Part of a small language model's weights.
Architecture: RMSNorm before each block, no biases in attention or MLP, tied embeddings.
MLP neurons of a small language model. Each row is named by its layer, matrix (gate and up: input weights) and neuron, and shows model dimensions 0-95. Each number is 128 + 32 x the weight over its row's rms, rounded and kept within 0 to 255. A neuron's up and down rows have the sign that makes its largest values positive.
After each neuron's rows, "fires after" lists the tokens most often just before its 100 highest values on Wikipedia text that the model never trained on. A number after a token or word is its count.

L6.gate446 [128 177  88  75 142  97  72 189 140 108 135 141 145  52 154 102 186 155 147 103 158 121 180 100 101  92 138 123  74  93 117 142 127  78 154 156 141 190  99 132 132 185  90 113 139 169 160  79 120 182 106 116 189 143 217 173 152 125 184  97  97 145 155 118 124 132  87 185 119 141 139 131  86 189  75 159  76 112 178  70 125  94 130 165 120 119 150 135 177 134 104 124 135 101 129 134]
L6.up446 [142 171 148 145  98 100  96 132 117 100 135  77 174 104 152 125 123 135 183  71 122  80 109 134 135 141 148 145  91 132 119 113 118 169 105 123 146  77 137 111 149 135 181 111  31 126 112 102 132 137 118 180 159 130 182 201 146  91 123 130 114 119 170 108 102  98 124  96 105 145 142  93 132 183 154  92 101 118 150 192  91 186 104 112  48 122 174 160 118 115 144 141 183 138 110 119]
fires after: "1" 55, " | " 7, ") | " 5, "2" 4

L6.gate432 [147 115 136 105 118 169 131  92 180 148 188 139 174 102  90 110 148 172 118  87 153 133 152 150 125 132 131 171 178 157  96 173  82 118 143  98 104 100  91  54  88 177 110 129 169 143 112 138 165 123 175 109 141 148 125 100 183 111  71 159  90 176 106  86 117 110 103 131 136 120 160  95 104 202 196 150 156 100 102 163 142 137 168 176 163 168 128 124 145 120 115 124 142 159 124 103]
L6.up432 [127 141 156 114 115 125 121 155 129  87 136  99  80 119 122 104 114 104 134 163 182  89  98 125 168 113 116 147  92 139  52 112 147 150   0 157 129  98  92 120 183 127  79  76 112 180 133 100 173 158 114 141 163  80  98 139 132 134 109 143 166 112  79 128 134 142 103 121 119 139 133  43  88 130  78 135 137 189 116 109  98 102 100 119 142 118 147  92 117 127  67 109 160 171  90 130]
fires after: " L" 20, " E" 15, " R" 9, " M" 7, " l" 6, "E" 6

L6.gate308 [ 96 176 122 111 105  70 109 121 138  78 184 204 126 167 129 151 146 167 114  73 136 164 181 120 137 139  96 148 109 129 112  74 135 165 180 120 149  90  88 145 131  87 139 106 145 136 128 141 160 152 204 130 105 172 177 166 158  82 113 155  82 138 113 173 157 109 110 162 144 179 117 120 181  85 140  95  65  63 143 121 108 176 115 144  79 184 181 182 140 131  78 128 129 126 101 147]
L6.up308 [170 113 164 124 173 119 134 174 135 104 168 115 170 113 106 132 140 127 128 126 130 131 181 148  93  88 147 133  65 180  70 149  60 142  95 118 148 106 134 103 124 118 127  99 151  93 146 109 154 198  82 130 140 161 153 181 172 138 143 151  98 147  51 144 161 128 110 106  87 150 156 151  98 127  69 113 173 116 101 160 115 150 109 128  96 125 140 120  52  85 164 146  78 126 101 109]
fires after: " h" 15, " H" 14, "H" 8, " bl" 8, "h" 6

L4.gate424 [140 128 183 181 111 116  60 106 137 123 204 160 159  91 176 111 156 124 137 113 239 182 110 137 138 104 112  78 120 141  79 179 159 115 144 145 103 134 161  59 149 115 201 122 147 126  81 151 192 178 214 115 129 132 136 153 109 150 168 124  97 134 110 162 150 135 104 137 111 154 110 138 121 120 149 102  80 152 147 123 117 167 104  53 136 141 170 131 150 136 143 111 154  74 140 136]
L4.up424 [154  94 211  99  67 103 107 106 118 121 177 156  92 130 136 134 128 118 180  93 160 129 167  80 154 105 129 143 110 146 140  98 110 152 111 112 119 133 174 105 136 179  85 163 164 114 106 139 150 157 145 119 119  85 192 192 110 140 135 121  69 141 157 128  94 120 162 147 167 199 177 166  81 101 163  89 102 108 154 159 121 158 191 163  99 125 130 124 103 140 116  85  95 102 136  83]
fires after: "1" 83

L5.gate402 [111 127 173 191  98 149  94  77 207 145 140 157 154 115  94  81 136 124 115 113 144 144 144 144  98 114 122 113 134 129 161 147 165  85 157 110 107 100 151 115 109 172 147 129 163  80 122 139 169 153 165 156 174 154 160  46 109  75 127 184 133 189  97 151 180 122 139  98 148  87 151 145 135 138 217 147 135 156 154 119 153 113 149 168  88 211 185 150 135 111 121 135 130 112 137 149]
L5.up402 [ 99 133 152 105 166 186 124  92 127 138 159 116 149 137  86 129  99 113 146 173 129  72  75 119 163 127 119 180 155 126 133 135 137 110 179  87 111 155 135 114 122 121  77 111 173 162 142  93 145 106  97  89 105  78 140 104 124 124 147 193 179 156 148  80 122 149 146 117  79 145 119  94 141 129 168 100 141 151 132  69 114 108 164 123  89 110 126 126 129 141 152 155  76  75 127  76]
fires after: " P" 19, " p" 11, "p" 7, "P" 7, " O" 7, " of P" 5

L6.gate47 [ 92 107  95 147 133 115 116  69 100  94 154 126 130 134 129  93  89 135 160  95 150 151 164 127  79  73 115 100 125 117 152  93  81 127 174  74  93 138  70 106  68 155 155  94 127 162 153 139 125 150 170 135 115  80 191 162 147 127 214 158  65 124 114 124 160 193 147 106 136 126 107 142 142 175 140 140 155 132 159 157  88 123 113 109 131 156 137 139 180 133 120 104 115  59 177 165]
L6.up47 [158 128  97 138  87 108 129  80  59  92 113 206 157 159 128 164  71 102 117 112  73 148 100  92 154 106 146 154 113  98 139 111 133 169  87 139 113  89 118 151  91 139 149 135 158 130 107 149 109  88 148 101 117 147 104 151 136 184 133 185 111 105 127 183 166  84 135 100 161 150  69  94 111 133  77 129 136 134 189 131  88 140 147 136 121 167 107  45 162  63 147 116 146 162 146 122]
fires after: " g" 20, " G" 19, " y" 6, " the" 6, " Gu" 5, " N" 5

L4.gate13 [135 175 191 222 159 151 111 153 135 156 139 153 113 121 186  90 107 176 112  74 148 157  69 100 104  72 131 131 121 186 119 179 139  96 147 146 122 135 159 103 124 142 157 195 127  79  93 156 147 124 141 132  81 145 122 116 165 150 182 118 135 165 183 141 141  74 158 103 153 125 112 123 123 122 202  99 104 117 114 172 116 182  77 125  99 168 200 140  89 109 143 145 117  83 113 171]
L4.up13 [104 137 152 102  57 119  90 116 143 116 135 122 123 153 140 113 148  74 142 155 162 145 153 102 161 152 105 115 101 106 106 103 130 176 144 123 130  84 150  70  76 106  68  41 173 174 117  96 114 141 119 104 101 187 163 181 112 101 115 136 102 139 120 114 156 143  79 162 110 162 152 195  27  96 104 107 128 158 176  72 110 148 182  88 113 119 125 134 176 176  72 108 138 112 159 119]
fires after: "1" 100

L6.gate320 [128 162  62 128 169 139 115  65  60 111 169  91 142 194 116 175 109 132 188  69 160 152 157  87  98 117 115 142 152 112 197 109  74 159 102 101 103 137 101 153 118  80 186  77  99 191 126 178 155 158 157  68 131 143 118 170 148 156 117 122 134 118  98 143 148 110 141  99  92 148 120 127 138 120 144 147 169 155 140 130  76 118  92 149 138 172 132 141 158 144  76 160  79  99 116 143]
L6.up320 [169 118  91  98 116 110 104  92 121 131 130 122 123 171 131 135 130 164 101 119  74 158 149 128 104 119 127 119 109  71 117  99 163 116 178 140 170 139 158 169 118 154 172 124 191 183 100 134  71 144 141  95 167 125 160 138  68 165  54 143 161 133 139 130 153  71  84 167 147  50 141 171 147 143  83 113 130 130 182 170  61 122 132  68 171 109 137  96  92 138 143 136  76 132 148 140]
fires after: " g" 21, " y" 8, " near" 7, " ab" 7, "re" 5, " al" 5

L2.gate182 [123 118 105 170 135 165  77 134 145 160 111 154 133 200 203 131 145 158 114  62 124 184 114 139  81  87  66 137  97 131 102 178 139 163 139 157 131 129 169 109 138 118 135 134 135  76 124 131 157 115  96 146 111 134 125 100 169  89 132 179 125 166 128 118 130 110 115  87  63 100  48 110 156  79 174 121 142 140  99  75 164 104 201 179  84 138 207 124  97 152 117  99 114 163 109 137]
L2.up182 [151 125 120 166 104 142 157 116 127 137 133 101 148  98 152 142 143 136 138 145 143  92 167 133 102 183 188 147 136 172 109 128 109 140 120 137 103 166  55 118 112 137  66 105 141 140 192 141 183 102 150 189 184 113 155 149 164  83  82 131  93 131  46 100  96 114 116  74 139 113 135 142  99 128 199 120 155 113 100 103 173  93 108 163 102 141 150  91 161  93 129 186 126  94 123  98]
fires after: " P" 13, " Ro" 12, " B" 11, " p" 10, " b" 9, "rough" 5

L7.gate112 [138 130 145 111 184  90  93 119 192  95 179 200 141 110 161  47 182 109  96 102  84 107 183  95  85 139  94 138  94 160 160 130  76 109 159 129 142  85  95  79 108 155 152 134 110 105 100 151 124 198 133  94  88 187 165 132 165 148  98 132 153 198 116 154 114 143 102 189 170 186 138 127 144 225 176 158 134 210 162 114 119 122 109 147 134 139 172 135 115 143 122 114 124 126  94 199]
L7.up112 [163 123 127 168  98  71 116 122 142 187 119 171 142 153 154 143  89 153 158  93 122 155 146 116 110 140  97  97 106 144 141 124 170 106 143 157 139 109  99 143  95 113 168 143 182 139  76  75 187 142 148 191  98 119 182 154 155 124 108  77  42 129 166 110 142 102 107  78 111 140 173 178 174  74 169 135 117 108 144 119  90 124 162 125 135 146 123 188 177  92 154 142  88 144 141  92]
fires after: "." 66, "," 7, " | " 5, " ." 4

L10.gate77 [ 87 118 125 216 112 163 120 119  88 112 148 154 154 154  67 104 156 131 149  63 134 122 200 133 134 140 126 109 165 150 147 173 148 116 147 163 148 102  28 169 123 167 120 106  68 171 118 147 137 192 153 113  77 190 153 144 101 139 100 105 120 153 168 109 186 110 134 159  61 103 125 139  83 139 111 146 130 115 152  96 133 174  94 129 147 126 145 103 132 127  94 166 110  94 178 104]
L10.up77 [105 167 104 142 135 138 164 124 154 179 171  68 194 157  60 116 140  92 158 111 124  89  75  62 145 108 170  82 121 160 179 128  92 150  82 148 135  85 126 136 140 177 153 158 136 164 142 194 123 105  80 120 118 143 161 183 192 116 151 170  90 124 170 147 114 112 141 116 121  81 127 122 149 113 128 146  63 183 166 186  95 138 110 135 126 157 132 132  72 152 146  91 120 146 113 118]
fires after: "2" 39, "." 13, "1" 11

L2.gate426 [134 141 172 142 103 155 155 161 110 164  89 175 156 113 135 111 180  79 182 131 157 125 135  73 171  93  83 112  96 121 123 157 128 133 152 129 126 114 155  33  61 108 116 107 162 130 147 165 145 106 131 110 155 165 130 197 145 154 121 157 119 221 158 119  94 176  91 132 152 118 175 123 128 200 118 131 106 125 196 146 121 162 133 114  39 110 188 123 131 141 116 128 119 155  92  94]
L2.up426 [101 177 121 163 201 185 125 171 140 124 179 128 126 124 134 169 179 133 160 167 152  91 158 157 172 142  93 128  83  94 133 133 138 162 159 120 133  87 138 141  90 190 141  95 117 155 172 159 143 209  78 188 157 103 165 159  85 103 143  89 138 138 133 134  90 146  63 143 117  90 109 112 152 157 145 159  74 137 142 131 106 118 120  93 103 142 172 121 115 168 104 165 112 109 100 108]
fires after: "0" 40, "2" 17, "1" 16, "3" 14, "6" 6, "4" 4

L2.gate195 [110 180  84 113 162 178 171 148 156 107  93 127 185  52  59 130  97  93 148 146 185 161 123  89 137 165  64 121  72  72  89  68 116 127 192 102 107 109 110  63  66 153 122 100 187 121 125 174 148 175 116 121  90 169 145 123 119 185 153 111 116 152 139 175 123 141 138 133 126 102 129 134 122 137 110 141 107 171 136 123 109 138 119  52  60 130 178  76 142 100 136 108 115 141 135 113]
L2.up195 [129 124 126  96 192 139 134 178  94 120 175 125 115 109 174 131 104 145 195 125 148 148  76 101 121 124  84 164  95  74 165 163 124 179  87 164 117 132 152  87 150 116 191 185 118 115 135 136 102 175 154 107 176  58 127 171 110 113 110 196  95 162 184 130  70 120 124 126 129 142 136 110 196 139 149 105 145  73 143 142  96 180 126  55  78 141  90 154 135 166 114  91 108 172 126  96]
fires after: "0" 39, "1" 19, "3" 14, "2" 12, "6" 9, "4" 4

L9.gate315 [ 83 124 135 207 160  85 129 123 146 142 161 169 116 116 153 139 189 105 193  43 188 159 154 122 140 133 145 121 145 129 117 183 144 144 146 181  60 132 102 123 168 140 105 120 131 102 126  83 182 153 139 164  95 118 135 164  93  90 127 133 141 112 106 169 115 112  69 134 102 123 116 127 104 173 173 149 148 141 155  75 173 144  99  90 104  88  97 122  99 114 111 127 178 153 112 117]
L9.up315 [100 121 176 124 131  78 127 128 144 130 132 166 109 130 101  98 151 130 160 161 148 193 107 104 161 135 112 122 120  75 143 144 184  62 140 212  91 125  90 150 124 205 156 186 142 121 131  78  96 157 113 125 130  97  73 156  81 128 168 128  91 115  91 168 147 168 112 110 134 100 119 135  93 160 131 140 140 118  98 129 161 132  71 116 210 147 135 171  48  97 172 139 129 125 145 121]
fires after: " s" 19, "ot" 9, " m" 8, " S" 6, " n" 6, " " 5

L6.gate277 [130 187 157 155 160 165  90 164  98 173  98 129 149 123 164 127 162 145 100 119 166 142  76 178 145  95 186  78 131 122  69 185  98 110 133  96 105 106 103 122 130 115 138 137 178 133 158 111 119 175 205 148  68 129 101 147 146 121  46 129 135 186 148 134 151 112 152 153 111 115  62 114 107 186 118 159 144 134 118 146 142 171  92 170 109 152 130 130  67 128  87 171 171 107 169 149]
L6.up277 [129 167 111  95  96 149 154 181 126 193  55  97 138 110 151 126 163  92 149 137 157 133  67 136 146 126 151  97 145  86  95 157 147  80  53 142 164 118 137 137 117 125 186 130 116 193 138  93 123 113 151 121 163 105 135 153 136 108 106 168 145 151 205 138  81 130 114 149 159 109 150 108 202 110 157 143  87 166 119 192 129  97  92  97 187 123  59 119 147  74  43 105  83 118 169 111]
fires after: " ch" 13, " L" 11, " l" 9, " Bu" 6, " re" 6, " character" 5

L9.gate170 [125 182 143 130 115 131  68 146 160 121 161 152  98 136 143 130 163 142 113  50 147 135 137 110 145 158 104 116 136 132  87 117 175 129 155 173 197 117  44 155  70 110 144 131  82  87 135  96 155 130 158 124  74 181 116 136 152 134 116 177 140 203 125 134 143  98 130 109  87 134 138  91 124 189 139 119 129 109 174 164 101 144 122 129  69 130 211 110 122 142 179 125 130  83 148 184]
L9.up170 [149 149 159 162 102 130  89 139 100 118 131 159 136 102  97  90 201 171 154  97 161  92 157 115 112 152 193 127 143 170  87 161 177 132 137 105 142  97 116 102 113  95 140  99  94 118 149  81 162 116 136 105 148 168 154 195 158  93 108 136 181 150 113  96 168 118 162 160 169 109 133  99  96 146 146 138  53 112 120 158 122 171 158 101  96 140 198 150 125 125 145 123 183 138 143 129]
fires after: "1" 92

L4.gate282 [169 147 183 136 129 120 112  99 149 188 132 157 157 132 191 128 132 149 164 137 170 127 130  88  88 140 144 131 183 170 109 188 149  59 172 136 145 131 120  87  36 153  83  89 145 159 128 175 206 143 160 134 151 147 159 168 162 177 115 141  69 188 153 102 116 120 141  87 164 101 108 125 136 129 187 102  94 101 112 185 116 162 132 104  93 147 153 170 147 162 150 146 131  87 166 131]
L4.up282 [ 62 156 118 100 136 139  71 210 131 112 133 126 108 120 141 115 120 165 163  95 158  71 112 106 129  90  97  69 123 117  74 115 182 110  55 124 150 119 149 161 124  75 135  78  77 130 129 114 153 188 170 122 168  93 146 196 128  94 159 120 101  99 119 148 114 105  94 146 150  87 121 147  87 158 104 156  74 120 101 125 159 143 148  87 110 138 124  85 129 168  56 113 134 121 143 125]
fires after: "1" 100

L4.gate106 [110 166 135 134 110 137  86 135 138 147 152 140 136 110 166 141 179 146 143 113 191 190 152 104  84 137 136 143  82 142 130 100 171  90 126 129 134 105 122  81 143 156 144 121 106 151  96 161 155 196 110  58 144 144 158 197  90 139 142 135 104 132 192  87 170 136  95 130 138 104 135 187 132 129 174  98  83  92 112 125 137 142 127 118 139 186 160 134 122 157 144 189 108 140 157  46]
L4.up106 [123 189 160  71 107 165 104 154 167 139 103 120 123 172 110 150  84 139 180 148 118 125  85  39 111 121 160 103 140 103 127 150 191 152 106 169 154 119  97  84 121 142 192 130 106 122 141 142 120 194 134 126 173 119 182 133 163  90 128 115 162 118 182 144  54  83 165 124 135 127 173 125 137 115 163  87 125 165 157 188  64 124 141 122 104 120 130  94 119 126 173 125 173 118 141 131]
fires after: "1" 43, "6" 7, "25" 6, "4" 5, "2" 4

L4.gate35 [123 155  95 154  78 135  78 142 151 212  80 190 117 101 122  95  92 128 110  70 165 109 178 156  93 141  91 155 163 156  81 107 135 108  99  84 101 179 103  63 113 141 179 114 106 144 134 103 104 137 105 133 109 112 134 116 138 160 157 180 178 178 134 171 161 148  82 108 146 127 124 126 180 173 192 119 131 158 109 123 111 148 161 163  87 142 158  75 117 115  82 124 146 153 127 188]
L4.up35 [120 136  99 148 130 147 161 129  74 174 142 157 120 119 160 155 116 123  76 133 142 130 128 156 143 165 129 162 178 209 155 104 139 121  92 147 143 119 146 124  94 138 132  65  63  92  96 120 134 121  98 106 186  84 131 137 139 137 145 141  99 168  27  54 128  99 127 141 137  78 172 116 117 162 179 143 130 173  86  82 133 110  65 190 155 108 135 143 125 171 188 176 121 140 126  81]
fires after: " c" 19, " p" 15, " g" 7, "C" 6, "G" 6, " B" 6

L7.gate231 [127 140  99 157 124 147 115 119 109 161 127 127 143 187 153 111 150 170 171 119 156 127 124 104  79 162 167 123 151 180  99 108 218 127 132 127 120  89 148 140 161 160 148 145  89 158  78 161 125 173 130  96 137 164 128 112 131 140 113 139  51 156 194 129 191 104  94 135 101 106 131 173 109 151 183 126  80 135 173 132 117 191 126 143 137 186 169 138 164  72 109 122 102 143 127 130]
L7.up231 [119 105 109 167 112 183 142 122 146 128 119 133 140 183 129 141 193 188 165 127 126 120 136 112  94 122 123  59 130 160 152 154 116 134 143 170 174  87 158 106 144 150 157 145  98 102 116 160 139 113  73 147 171 132 154 128 124 138 180 118  94 149 187 150 161 111 163  78 129  97  93  64 127 118 171 193  71 129 153 155 131 139 196 168  85 153 165 175 174  95 123 141  91 127 134 142]
fires after: "9" 19, "93" 16, "8" 14, "90" 7, "86" 6

L5.gate270 [161 161 161 112 107  80  87 203 153 124 138 156 116 126  78 160 149 140 213 103 117 106 144 151 122  81  92 110 131  71  95 139  93 163 182 117 108 126 162  63 122 126 106 119 177 172 144 139 165 161 154 173 147 155 165 182 115 131 137 130 168 177 145 124 109 198  90 151 168 114 139 115 132 118 158  81  28  77  95 133 166 108 127 144  78 123 167 108 122 126 184  49 119 133 126 116]
L5.up270 [109 151  99 109 122 132 125 160 178 130 150 150 132 155 158 148 110 184 110 137 115 131 122 123 123  38 123 119 155 126 109 129 139 141 116 111 112  80 130 116 110  90 189 103 129 125  58 154 114 147 184 141 182  98 219 167 157 123 124 139 157  98 158 118 155  72  64 126 149 145 140 115  90 158 147 125  82 137 143 135  80  96  94 120 101 133 129 146 197 135 136  78 148 132 117 134]
fires after: "0" 17, " | " 10, "ol" 9, " | ." 7, "1" 7

L6.gate145 [ 94 161 163 198 107 173 132  92 154 109 159 168 141  93 126 118 137 115 114 130 180 153  98  73 166 137 122 164 157 143  88 182 129 131 138 128 102 130 158 139 159 117 178 127 145 138 107 106 155 163 109 154 132  70 122 128  83 138 157 140 151 173 132 132 119  87 143 170 100 147 126 173  91 154 121 164 116 225 105  93 132  94  70 134  78 197 143  98 108 115 101 108 122  80 134 174]
L6.up145 [105  92 174 145  86  71 125  26 132 135  99 116 145 111 132 140  96  75 131 123  85 133 121 130 167 148 145  93 104 131 132 160 189  27 124 169 121 199  82 180  94 195 119  78 115 128 125 130 176 160 127  99  94 142 174 138 101 161 146  65 141 135 117 130 149 173 169 105 136 134 112 113 100 139 137 143 169 127 209 101 115 151 158 152  95 149 123 111 146 128  98 151  95 142 119 138]
fires after: " S" 16, " s" 13, " C" 8, " c" 7, " inter" 7, " re" 6

L4.gate413 [128 156 176 139 110 111 112 119 129 136 159 133 110 172 173 115 194 178 134  83 117 157 130 132  71 109 163  97 120 167  73 183 125 134 152 159 137 149 163 101  87 104 141 205 143 111  84 152 131  85 111  61 127 161 154  89 170 166 164 189 136 169 153 112 134 140 154 146 110  84 113 147 120 126 190 165 135 155 117 129 142 151 101 193 157 187 123  85  92 134 110 165 158 184 130 147]
L4.up413 [174 108 124 129  89  85  96 139 117 173 120 115 135 104 119 150 137 108  69 101  72 112 178 173 103 131 139 138  95 146 120 137 112 115 127 111 110 115 164 132 141 104 165 166  92 100 144  78 148 155 149 125  62 113 157 128 113  75 171 172 161  80  66 158 125 177 152 154  72 163 164 101 148 170 131 122 231 117  87 103  93 100 181 183 124  87 113 128 134 123 162 163 100 180 125 107]
fires after: " B" 19, " b" 12, " T" 8, " St" 8, " Se" 4, "- St" 4

L9.gate149 [171 112 159 114 157  82 125 148 130 105 136 189 163  69  60 120 148 108 105  93 139 142  99  39 156 130  47 119 135 140 109 143  85 112 141  99 139 100 128  95  79 138 152 189 174 105  98  81 103 129 122  87  68 161  85 123 124  97  66 117 146 165 135 172 157 103 134 169 132 106 161 188 148 186 126 154 119 157 161 111 160 138  82  63 165 134  67 135 128 110 114 113 112 145  99 174]
L9.up149 [184 110 159 156  90  97 139 125 121 148 133 101 125 137 169 135 142 101  96 186 112 214 147  97 147  88 136 176 136 139  63 152 118 125 184 111  97 111 148 140 134  96 151 185 132 131 108 115 114 127 157 138 143  75 112 118  81  87  95 175  90 145 112 132 141  84 127 134 162 150 148 115 130 164 158 145 143 167 126 117 133 120  69  50  48 100 121 147 153 146 138 107 153 135 158 162]
fires after: "." 21, " | " 16, "2" 5, " (" 5, "om" 4

L6.gate85 [ 90  87 133  87 139 142 156 116 200 110 159 221 139 158 125 106 160 139 149 105 149 149 157 107 143 154 131  83  87 156 189 119 139 118 123 170 115 123  74  58  78 100 178  81 112 147 178 164  97 120 159 182 115 165  75 119 120 146 170 100 128 200 155 134 161 149 117 163 135 118  77  97 122 145  93 118 112 119 131 119 124 181 137 121 189 114 130 110 132 150  64 110 132  79 165 158]
L6.up85 [134  71 111 156 172 125 174  88 146 137 139 103 110 134  73 131 125 176 128 105 157 164 161 159 130 143  94 145  95 124 184 154 101  77 114 113 126 155 176 106 143 112 142 143 119 127 143  85  98 152 187  82 121 110  98 158 131 169 107 184 120 177 152 112 106 111  66  88 166 100 172 120 143 178 133 100 112 100  86 164 172  93  96 107 159 114 128 129 154 140 207 137 152  80 115  97]
fires after: " Mc" 25, "-" 10, "is" 5, "iz" 5, " Jean" 4, " mid" 4

L6.gate229 [153 151  60 106 180 141 185  98 124 134 147 116 118 139 124 121 117 149 110 131 158 142 124 100 100  93  94 125 104 169 127 119 175 128 172 107  89 161 126 179 126 163 155 126 148 130  87 148 162 146 166 165  73 115 143  76 131 149 163 110 166 152 111 160 173  96 132 158 191 113 124 152 151 119 130 126  78 184 169 117 127 130  81 145 122 176 139 119 158 117 122 191 121 116 224 134]
L6.up229 [133 129  77 104  98 145 122 149  93 132  79 154 125  60 128 127 105  75 133 122  91 135 145 134  69  83 135 192 131 111 170 140 163 100  92 162 130 112 126 105  99 164 124 131 143 138 121 119 133 108 179 111 131 144 139 134 149 165 127  95 104 112 123 122 121 186 102 186 166 115 148 140 143 142  73 126 189  62 160 157 113 150  57  92 131 109 124  56 211 105 155 133 115 101 165  97]
fires after: " g" 23, "–" 12, " for" 9, " n" 6, " ab" 4

L4.gate209 [128 122 148 175 159 122  66 138 111 129 195 141 162 111 142 109 154  93 137  89 142 125 114  87  58 109 129 193 112 126 103 130 150 116 153 127 167 115 108 108  64 134  91 146 108 117 142 173 167 157 181 183 113 183 126 122 149 121 123 207 147 142 148 162 165 150 156 152 111 122 122 114 163 144 202 138 139 110 183 167 116 146  93 132 175 153 123 127 107  78 160 117 127 129 170  97]
L4.up209 [112 102 180 198 129  99  88 140 104  73 142 131 114  75 143  80 129  92 113 134 114 120 181 137  85  90 159 144 125  94 116 148 113 129 133 131 169 111  95 123 101  82 129 146 103 119 118 130 162 140 119 199 199 232 126 140 176 132 133 150 114 171 108 145 176 179 142 107  52 102 174  94 123 102 141 141 103  88 131 110 127 152 133 110 108 157 147  96 105 168 133 115 133 142 168 112]
fires after: " h" 14, " H" 9, " Cl" 9, " st" 8, " St" 7, " Mad" 6

L6.gate406 [ 89 177  97 193  95 125 127 123  92 165 138 119  73 153 114  71 161 135 149 136 171 117 130 138 101 160 108  91 126  78 159 134 150 111  64 123 126 126 107 110 147 126 128 137  97 127  96 188 154 156 202 165 112 153 106 134 164  91  60 199 108 172 144 149  94 127  81 158 144  86  87 132 135 192 124 131 143 187 144 116 179 165  97 154  88 105 179 166 116 101 118 115 127  79 225 141]
L6.up406 [125 154 138 112 118 197  96 107 117  62 135 135 108  56 179 224 180 114 145 163 181 131 116 147  93 161 179 124 115 141 133 176 124  80  95 104 107 144 120  95  87  91 106 109  94 106 135 117 142 221 148 121 119 175  77 132 150 126 134 162 175 163 171 171 127 133 112 108 131 111 133  60 128 142 140 109 163 255  72 131 126 150  75 118  82  86  98 143 122  82 166 141 124 127  72 133]
fires after: " l" 32, " L" 7, " H" 7, " Br" 6

L6.gate74 [145 104 147 138 141 168 128  94 104 142 104 148 125 101 113  97 142 192 165  80 159 206 178 118 137 149  96 148 143 122 147 197  98 168 138 161 122 142 130 110 161 159 120 130 171 109 112 114 173 150 162  70  52 150  82 123 146 134 201 133 116 170 110 132 104 119  71 203 130 102 119 114 160 113 141 126 135 144 152 191 123 139 115 112 140 136 180 166  90  99  98 165 120 109 110 128]
L6.up74 [158 197  71 133 132 155 128 116 142 120 131  81 157 103  92 159 149 112 129 152 160  41 105 128 139 152 129 122 138 123 114 134 156 118 113 186 123 106 152  83 128 127 192 123  92 158 169 143 133 177 173  90 191  56 169 188 170 124 158 141 161 142 182 111 136 116 120 110 109  84 139  51  44 176 186 125 170 190  50 152 132 129  93 146 113 150 136 161 142 102 117 138 151  49 110 147]
fires after: " l" 33, " co" 12, " m" 9, " L" 6, "L" 4, " D" 4

L2.gate19 [ 70  84 143 109 111 101 121 126 163 160  88 135 129 141 113 109 184 126 106 103 122 129 166 163 185 133 113 156 140 145 133 155  93 106 176 155  92 108  91 104 123 165 140 146 162  90 125 127 169  90 137 111 159 151 128 165 148 112  88 123 116 126 140 100 134  94 202 154 125 136 103 133 100 181 124 170 110 117 159  81 164 117 109 162  42 132 166 117 127 138 167 133 149 129 138  96]
L2.up19 [135 107 136 118 122 169 105 102 128 113  89 151 123 164 114 117 136 124 115 126 142  97 129 135 213 146 150 128  85  83 116 130 122 185 105 106  90 118 110  89  42 128 137 150 110 114 107 124 147 127 177 151 140 190 130 136 120 108 127 134 146 139 121 163 135 140 140 125 145 147 107  65 146 145 101 140  87  93 142  88  77 158 155 103 119 134  99 138 125  96 128   0 188 114 123 104]
fires after: " w" 15, "al" 9, "w" 8, " W" 7, " F" 7, "W" 6

L4.gate17 [103 167 134 210  94 148 184 124 127 184 149 120 124  93  90 129 123  98 164 177 132 104 130  92  60 111 168 174 241  89 105 134 116 136 182 123  98  77 111 128 146 153 135 104 124 163 139 124 129 132  81 104 207  95 173 131 109 114 141 152 139 117 109  85 150  80 103 138 157 130 162 202 115 136 147 168 142  89 196 159 115  99 124 149  80 139 142 138 180  99 144 111 116  80 112 106]
L4.up17 [146 158 157 153 112 118 151 137 175 149 164 123 116 126  61 154 159 168 134 111 159  66 131 132 136 149 157 153 151 176 124 117  73 141 118 252 164 129 123 116 172  90 155  62 138 127 102 157 105 147 172 138 196 142 147 172 165 134 164 100 152 114 162 101 112 111  52 144 159 137 154  93 114 136 160 105 128 139 115 159  84  86  79 110 102 160 158 117 133 113 180 106 180 134  99 118]
fires after: "1" 31, "ole" 10, ", " 5, "om" 4, "ph" 4

L6.gate243 [ 99 107 131 169 141 181 139 180 103 133 181 204 101 180 127 181 203 160 158 105 127 145 143  74  94 121 130 128 123 143 126 166 168  87  92 143 145  61 104 133 124 140 110 104 127 118 133 121 125 140 115 133 138  91 148 114 117 184 125 146  90 141 110 143 130  76 118 163 110  88 154  97 117 113 115 189 102 135 126 137 116 144  63 119 142 141 205 149 179 138 151 121 118  43 108 122]
L6.up243 [117 146 128 149 143 151 164 141 161  99  84 134 118 165  88 127 132 199 143  92 116 139  73 138 124 173 126 128 123 136 242 167 170 158 130 108 119  82 200  67 125  95 147 103 120 155 135 131 128  91 180 128 152 156 143  98  69  89  82 127 124  88 180 144  88 130 129 139 138 154 108  92 117 108 107 152 139 161 142 134 109 113 127 104 130 190 163 121 169  97 102 119 163 102 143  64]
fires after: "9" 47, "8" 26, "93" 6, "90" 6, "85" 4, "7" 4